{
  "num_hidden_layers": 12,
  "hidden_size": 224,
  "num_attention_heads": 10,
  "num_key_value_heads": 10,
  "head_dim": 32,
  "intermediate_size": 896,
  "vocab_size": 2048,
  "hidden_act": "gelu",
  "norm": "layernorm",
  "norm_place": "pre",
  "norm_eps": 1e-05,
  "positions": "learned",
  "qk_norm": false,
  "attn_scale": 0.177,
  "bias": "none",
  "tie_word_embeddings": true,
  "parallel_block": false,
  "init": "normal",
  "init_std_qkv": 0.0285,
  "init_std_o": 0.0238,
  "init_std_up": 0.0285,
  "init_std_down": 0.0143,
  "optimizer": "muon",
  "learning_rate": 0.00588,
  "lr_mult_o": 4.0,
  "lr_mult_up": 0.645,
  "lr_mult_down": 2.0,
  "beta1": 0.95,
  "lr_head": 0.00374,
  "max_grad_norm": 2.0,
  "warmup_steps": 200,
  "schedule": "wsd",
  "decay_fraction": 0.419,
  "decay_shape": "linear",
  "final_lr_fraction": 0.0,
  "batch_tokens": 32768,
  "max_seq_len": 256,
  "doc_mask": false,
  "z_loss": 1e-05,
  "train_tokens": 172400000,
  "max_steps": 5262,
  "dataset": "wikipedia_en"
}
MLP neurons of a small language model. Each row is named by its layer, matrix (up: input weights) and neuron, and shows model dimensions 80-207. Each number is 50 + 15 x the weight over its row's rms, rounded and kept within 0 to 99.
After each neuron's rows, "fires on" lists the tokens most often at its 100 highest values on Wikipedia text that the model never trained on.

L4.up659:58 58 50 73 37 39 57 47 39 31 90 58 45 44 61 59 78 36 48 50 54 49 58 68 15 46 43 45 38 27 29 58 43 32 59 44 33 45 40 40 36 74 58 36 38 35 35 53 51 26 66 58 47 46 43 54 55 65 70 26 34 57 57 64 23 58 50 49 53 50 27 52 77 51 52 47 80 46 37 34 54 42 80 49 41 15 29 51 56 38 43 31 69 70 52 56 60 59 58 80 49 25 34 64 58 58 50 24 48 43 47 79 71 51 68 56 62 57 50 74 44 45 61 33 31 49 59 63
fires on: "th", "-", "\n", "or", "==", "er"

L2.up674:56 43 39 71 49 59 33 31 74 27 21 46 57 57 67 40 58 27 61 31 73 62 76 25 53 63 51 70 42 33 06 65 51 57 57 57 54 51 96 36 46 54 38 41 58 48 31 48 55 40 45 27 49 56 43 51 53 88 44 31 54 72 45 46 48 61 55 47 62 63 34 70 52 84 42 42 34 58 70 57 50 70 55 52 57 14 34 06 59 36 57 56 68 63 48 65 36 68 60 54 44 58 43 37 49 33 22 43 52 56 51 44 66 35 51 70 28 48 50 53 49 44 64 53 58 36 77 36
fires on: "==", "===", " =", " ==", "ition", "us"

L7.up228:63 62 29 51 55 39 43 71 37 36 33 50 70 48 15 37 33 63 39 27 35 45 26 43 56 56 45 61 36 58 55 60 60 65 76 42 42 57 60 69 44 43 56 59 31 60 51 29 75 62 36 59 27 28 40 51 73 20 41 40 49 63 71 25 71 41 85 48 47 54 39 36 43 64 71 32 51 13 49 62 55 61 55 43 74 34 53 32 65 73 47 97 51 40 39 45 42 45 40 63 50 47 64 53 60 56 72 50 56 30 45 50 47 48 49 59 77 57 24 47 50 80 25 66 58 66 39 65
fires on: "n", "r", "a", "g", "y"

L7.up451:55 50 45 57 75 52 57 47 62 55 51 70 59 68 44 38 40 45 41 55 43 66 32 41 57 55 53 54 31 64 53 47 58 55 42 69 48 55 63 56 58 52 48 55 57 43 60 68 59 32 34 35 36 63 24 43 56 71 55 51 56 64 39 79 57 38 07 60 40 50 30 49 72 62 56 48 77 34 69 53 34 56 63 54 18 45 48 58 23 66 40 32 56 45 63 22 46 74 75 67 48 74 28 41 73 50 59 57 61 43 21 42 43 34 33 37 49 44 33 28 52 40 47 48 59 85 28 56
fires on: "vi", "ar", "ur", "re", "our", "c"

L3.up273:57 49 51 44 51 61 57 35 52 61 60 56 53 35 34 28 62 33 32 17 39 59 49 95 70 33 55 34 73 31 77 23 40 54 47 70 48 41 63 43 42 73 39 62 37 59 49 43 54 99 41 32 62 48 57 65 52 52 57 47 23 34 49 51 63 56 69 51 57 55 78 50 42 53 57 53 56 44 50 50 41 53 55 37 24 13 63 31 67 56 65 37 48 60 76 44 40 60 72 32 51 61 58 28 40 49 66 06 49 39 47 41 31 58 35 61 70 25 64 38 57 51 43 52 64 43 61 61
fires on: "'", "ign", "gin", "y", "al"

L7.up695:62 43 31 43 70 70 47 39 78 51 46 58 63 38 22 35 81 60 24 43 31 21 39 67 73 50 61 43 75 74 68 63 37 48 63 59 37 81 55 61 90 54 52 59 34 46 49 58 29 36 48 48 39 54 58 41 14 64 34 44 26 57 59 69 70 53 43 76 52 61 32 44 24 46 63 47 51 22 56 40 64 53 33 54 74 42 48 46 36 78 34 25 66 52 28 31 60 59 33 63 38 54 23 25 78 35 35 55 49 74 36 30 72 38 48 58 18 65 58 46 34 46 52 70 55 74 60 56
fires on: "ur", "fer", "our", "ter"

L4.up572:31 67 55 44 32 60 53 40 67 55 68 53 90 51 34 75 44 67 44 75 65 48 12 35 55 51 50 62 26 72 52 58 45 76 79 38 45 35 59 45 71 45 43 39 30 62 36 61 57 41 47 65 46 52 26 48 67 49 55 43 57 66 59 44 44 71 25 68 87 34 50 67 22 45 36 64 45 80 49 20 52 36 42 48 50 37 35 84 32 32 68 32 47 59 73 49 34 38 50 27 41 53 64 38 55 25 61 15 40 55 34 41 56 61 53 58 67 40 19 57 68 53 47 48 64 57 90 54
fires on: "al", "ic", "our", "ap", "b", "ver"

L3.up299:54 65 72 40 62 75 17 67 73 43 75 34 69 16 41 33 47 42 77 50 79 34 57 50 60 14 62 40 43 50 29 42 51 53 66 57 37 37 48 53 54 33 53 36 23 40 42 54 58 61 67 46 48 44 45 51 26 56 47 47 70 70 52 63 67 54 53 32 28 51 40 17 63 39 60 38 67 67 47 39 38 75 30 44 27 41 21 82 25 54 43 38 59 74 59 55 26 38 38 88 52 37 49 65 47 29 48 46 28 54 61 41 64 38 49 71 35 60 26 37 52 27 31 53 40 63 41 24
fires on: "ing", "d", "out", "ad", "od"

L7.up517:53 37 67 57 53 65 43 44 49 47 42 79 59 43 46 56 72 61 50 69 30 46 47 57 49 55 69 57 34 24 35 35 65 33 73 33 61 86 64 69 51 66 71 53 40 59 28 64 46 55 52 51 38 58 46 38 43 52 55 35 63 36 17 47 14 56 59 55 64 65 48 33 28 50 42 71 55 63 44 25 28 26 55 49 42 41 60 38 50 53 37 33 29 66 57 51 55 57 67 57 53 45 46 57 57 72 58 39 45 89 74 87 69 66 49 65 66 40 54 19 09 22 61 51 28 11 47 29
fires on: "al", "s", " la", "e", " La"

L4.up844:41 87 62 48 64 48 60 66 42 50 75 37 55 58 05 60 67 57 64 27 37 38 86 51 47 18 55 54 37 56 44 44 49 43 61 42 34 56 48 39 39 49 58 55 35 42 46 58 62 58 57 48 50 53 24 48 62 44 52 66 52 33 35 26 64 85 62 43 37 41 28 41 39 81 38 69 50 41 38 70 63 37 38 68 56 66 67 48 68 48 59 40 50 43 58 55 58 41 37 61 20 45 33 50 25 49 55 74 65 47 49 43 48 35 33 73 35 87 58 17 71 39 51 47 41 41 52 74
fires on: "s", "ni", "n", "on", "us", "com"

L2.up750:59 35 25 43 50 57 36 25 79 61 43 63 35 51 50 31 61 61 62 43 53 78 55 81 32 73 29 67 39 77 55 64 56 51 39 87 31 64 36 52 39 55 47 59 45 36 30 63 53 54 60 50 58 59 45 39 67 52 57 52 34 71 62 39 55 44 51 43 76 60 38 63 36 65 59 48 45 56 51 56 77 44 67 38 20 15 43 35 59 76 62 72 28 44 13 49 34 52 44 44 90 67 30 40 75 36 50 69 71 55 88 52 71 47 44 41 44 55 56 58 59 47 48 53 54 45 52 59
fires on: "er", "ute", "ct", "ress", "=="

L4.up177:50 75 43 64 55 51 41 75 41 53 56 48 36 61 62 61 41 47 39 25 49 28 34 61 70 39 27 64 23 42 35 59 48 17 35 55 68 17 58 43 41 59 54 41 56 51 47 55 48 77 41 54 33 52 20 52 18 34 35 16 73 76 46 42 42 49 52 54 38 74 50 50 41 37 55 46 60 80 27 63 50 57 32 77 42 55 48 09 46 55 53 50 36 67 72 52 37 32 48 43 19 50 14 67 32 57 63 66 46 33 36 60 84 38 36 26 63 64 23 55 57 65 56 45 54 68 64 79
fires on: "us", "ut", "ate", "is", "re", "il"

L9.up512:47 55 52 60 52 34 56 66 49 51 49 62 19 40 70 44 42 39 46 82 64 36 49 43 70 31 38 63 47 45 51 41 56 38 33 48 35 41 84 50 54 67 16 71 26 53 61 38 56 52 40 90 61 68 47 32 25 24 46 44 44 33 35 65 44 49 37 61 26 66 41 61 72 51 44 59 43 64 75 22 54 57 57 65 74 22 65 33 55 39 56 36 47 51 61 67 16 31 53 50 45 54 74 72 25 28 63 50 55 45 73 55 57 24 50 74 43 38 29 48 47 52 53 48 61 80 75 40
fires on: "ing", " and", "s", " be", " to"

L4.up191:54 55 58 52 51 49 40 67 72 58 18 53 50 40 31 50 51 48 34 87 66 61 60 54 22 82 26 87 41 35 56 50 49 75 56 55 45 41 87 42 51 31 42 18 54 34 33 57 42 46 65 49 41 69 60 76 46 41 71 69 37 48 45 50 65 74 28 51 31 46 25 52 56 50 30 40 33 56 56 34 67 35 52 57 44 24 27 99 54 48 71 36 45 56 38 49 24 34 49 27 65 77 72 20 63 39 67 34 32 44 31 50 44 79 74 57 85 47 45 37 66 44 53 41 85 41 50 51
fires on: "'", "ic", "ap", "ro", "ri"

L7.up90:64 47 39 42 28 53 57 53 91 60 68 76 63 51 51 39 73 91 71 69 52 65 42 54 52 47 58 67 45 59 69 41 53 84 70 57 65 51 69 50 51 53 48 54 34 53 42 50 67 42 40 64 74 62 52 26 50 49 40 38 43 34 37 37 40 28 36 64 78 69 58 50 64 28 24 53 63 27 47 46 44 48 58 65 45 61 38 51 34 47 58 45 67 57 83 48 45 43 53 65 40 34 70 41 50 19 62 53 33 62 65 53 48 29 45 44 59 51 34 27 76 43 70 34 26 24 58 46
fires on: "al", " of", "tern", "ia", "ic", "na"

L4.up538:57 56 56 43 70 49 42 50 53 43 51 57 84 73 40 63 78 35 51 17 56 28 64 57 59 20 25 57 33 49 42 74 61 29 65 61 45 65 37 53 38 47 49 38 42 59 36 63 65 50 60 44 62 64 45 50 36 65 29 32 65 41 77 35 79 50 74 36 59 58 49 54 17 50 67 38 70 64 22 44 30 60 61 37 57 49 30 74 20 68 97 59 38 68 64 57 35 36 38 56 41 52 50 46 23 68 14 81 46 51 29 38 72 31 26 39 38 56 59 61 60 38 14 41 52 61 65 51
fires on: "us", " all", "ke", "te", "se", "re"

L4.up451:66 65 38 69 40 58 68 34 52 45 53 38 19 47 36 37 75 58 46 59 82 48 57 53 22 41 57 65 32 44 34 57 63 29 45 72 21 42 48 44 38 75 36 42 59 57 26 54 42 47 44 24 51 50 26 46 66 55 43 41 65 39 24 38 40 30 50 61 53 55 59 56 39 79 52 44 46 44 50 66 75 76 69 78 37 22 44 27 61 52 34 45 50 59 52 45 70 52 80 55 41 60 44 46 70 43 52 54 57 50 30 65 62 36 33 51 54 71 52 93 47 49 49 63 44 49 55 60
fires on: "==", "\n", " ==", "===", "===="

L2.up652:72 66 70 49 26 34 10 39 46 52 81 76 26 48 59 72 37 36 44 36 61 58 28 57 39 35 35 39 59 67 45 39 73 26 42 67 34 52 44 62 46 63 09 52 53 57 28 43 54 59 42 33 55 47 32 34 59 37 63 67 40 62 66 39 57 39 40 62 71 45 61 62 41 77 52 40 58 45 27 57 64 52 57 48 33 22 67 51 33 50 58 38 47 32 33 58 50 37 49 34 43 64 42 39 91 53 09 61 65 48 51 51 67 52 24 45 37 36 47 62 35 51 57 46 29 43 48 68
fires on: "==", " ==", "==="

L9.up25:36 52 54 39 43 56 49 00 53 45 41 48 34 24 48 39 62 50 58 55 41 55 47 53 28 58 63 25 41 50 56 40 31 41 63 32 63 52 67 28 54 68 61 55 63 78 52 37 69 37 53 55 34 64 38 65 31 46 35 33 65 49 63 44 39 54 78 64 49 64 68 34 62 75 38 50 41 56 37 48 53 46 58 36 35 35 40 32 31 46 33 33 38 64 53 35 46 48 33 60 68 51 36 39 69 65 58 44 68 51 52 62 64 66 29 39 37 69 50 41 74 42 32 59 38 24 58 56
fires on: "s", "el", "br", "al"

L7.up223:31 63 51 57 40 70 88 67 72 45 48 48 71 29 60 27 38 62 57 47 74 34 42 38 55 28 56 60 63 09 41 29 83 63 41 25 24 23 48 57 63 51 71 34 68 37 65 42 41 39 49 46 43 50 48 12 50 48 48 61 20 34 45 38 41 60 82 49 48 48 61 48 43 82 52 44 46 83 60 48 41 41 29 44 54 51 56 46 19 55 40 40 55 61 45 66 54 25 49 79 56 64 67 44 59 38 59 52 36 69 52 22 65 30 47 52 39 62 49 52 65 43 42 31 74 74 41 62
fires on: " as", "ly", "out", " of", "as", "ing"

L9.up707:50 68 65 59 50 62 42 57 51 47 99 60 53 58 32 42 72 63 12 57 43 39 55 23 57 00 53 55 26 49 69 32 53 42 53 46 36 66 49 46 62 41 24 40 45 58 11 38 58 48 35 58 67 70 36 55 38 41 66 33 56 72 47 53 40 74 55 65 30 64 21 50 64 61 64 42 40 40 61 22 49 69 50 69 38 25 63 49 37 49 40 59 46 52 56 66 38 73 42 43 66 48 68 74 28 65 51 45 67 42 74 27 50 57 57 79 52 61 73 35 45 59 53 57 73 86 53 44
fires on: "ed", "ing", "s"

L9.up515:15 68 27 39 52 45 37 44 50 61 46 43 32 58 20 05 44 40 63 28 70 27 42 32 28 49 42 64 41 80 39 30 54 50 57 46 60 38 50 68 42 27 48 53 67 52 44 56 67 41 45 47 17 73 52 52 50 35 29 71 53 50 63 63 48 73 56 62 66 41 70 37 39 74 27 39 70 38 29 64 64 32 41 77 81 46 72 33 54 44 43 62 43 64 38 58 51 51 51 62 59 35 32 43 36 53 80 55 26 49 39 15 53 81 53 54 44 64 40 58 75 50 25 68 32 48 43 91
fires on: "s", " J", "er", "y", "n", "son"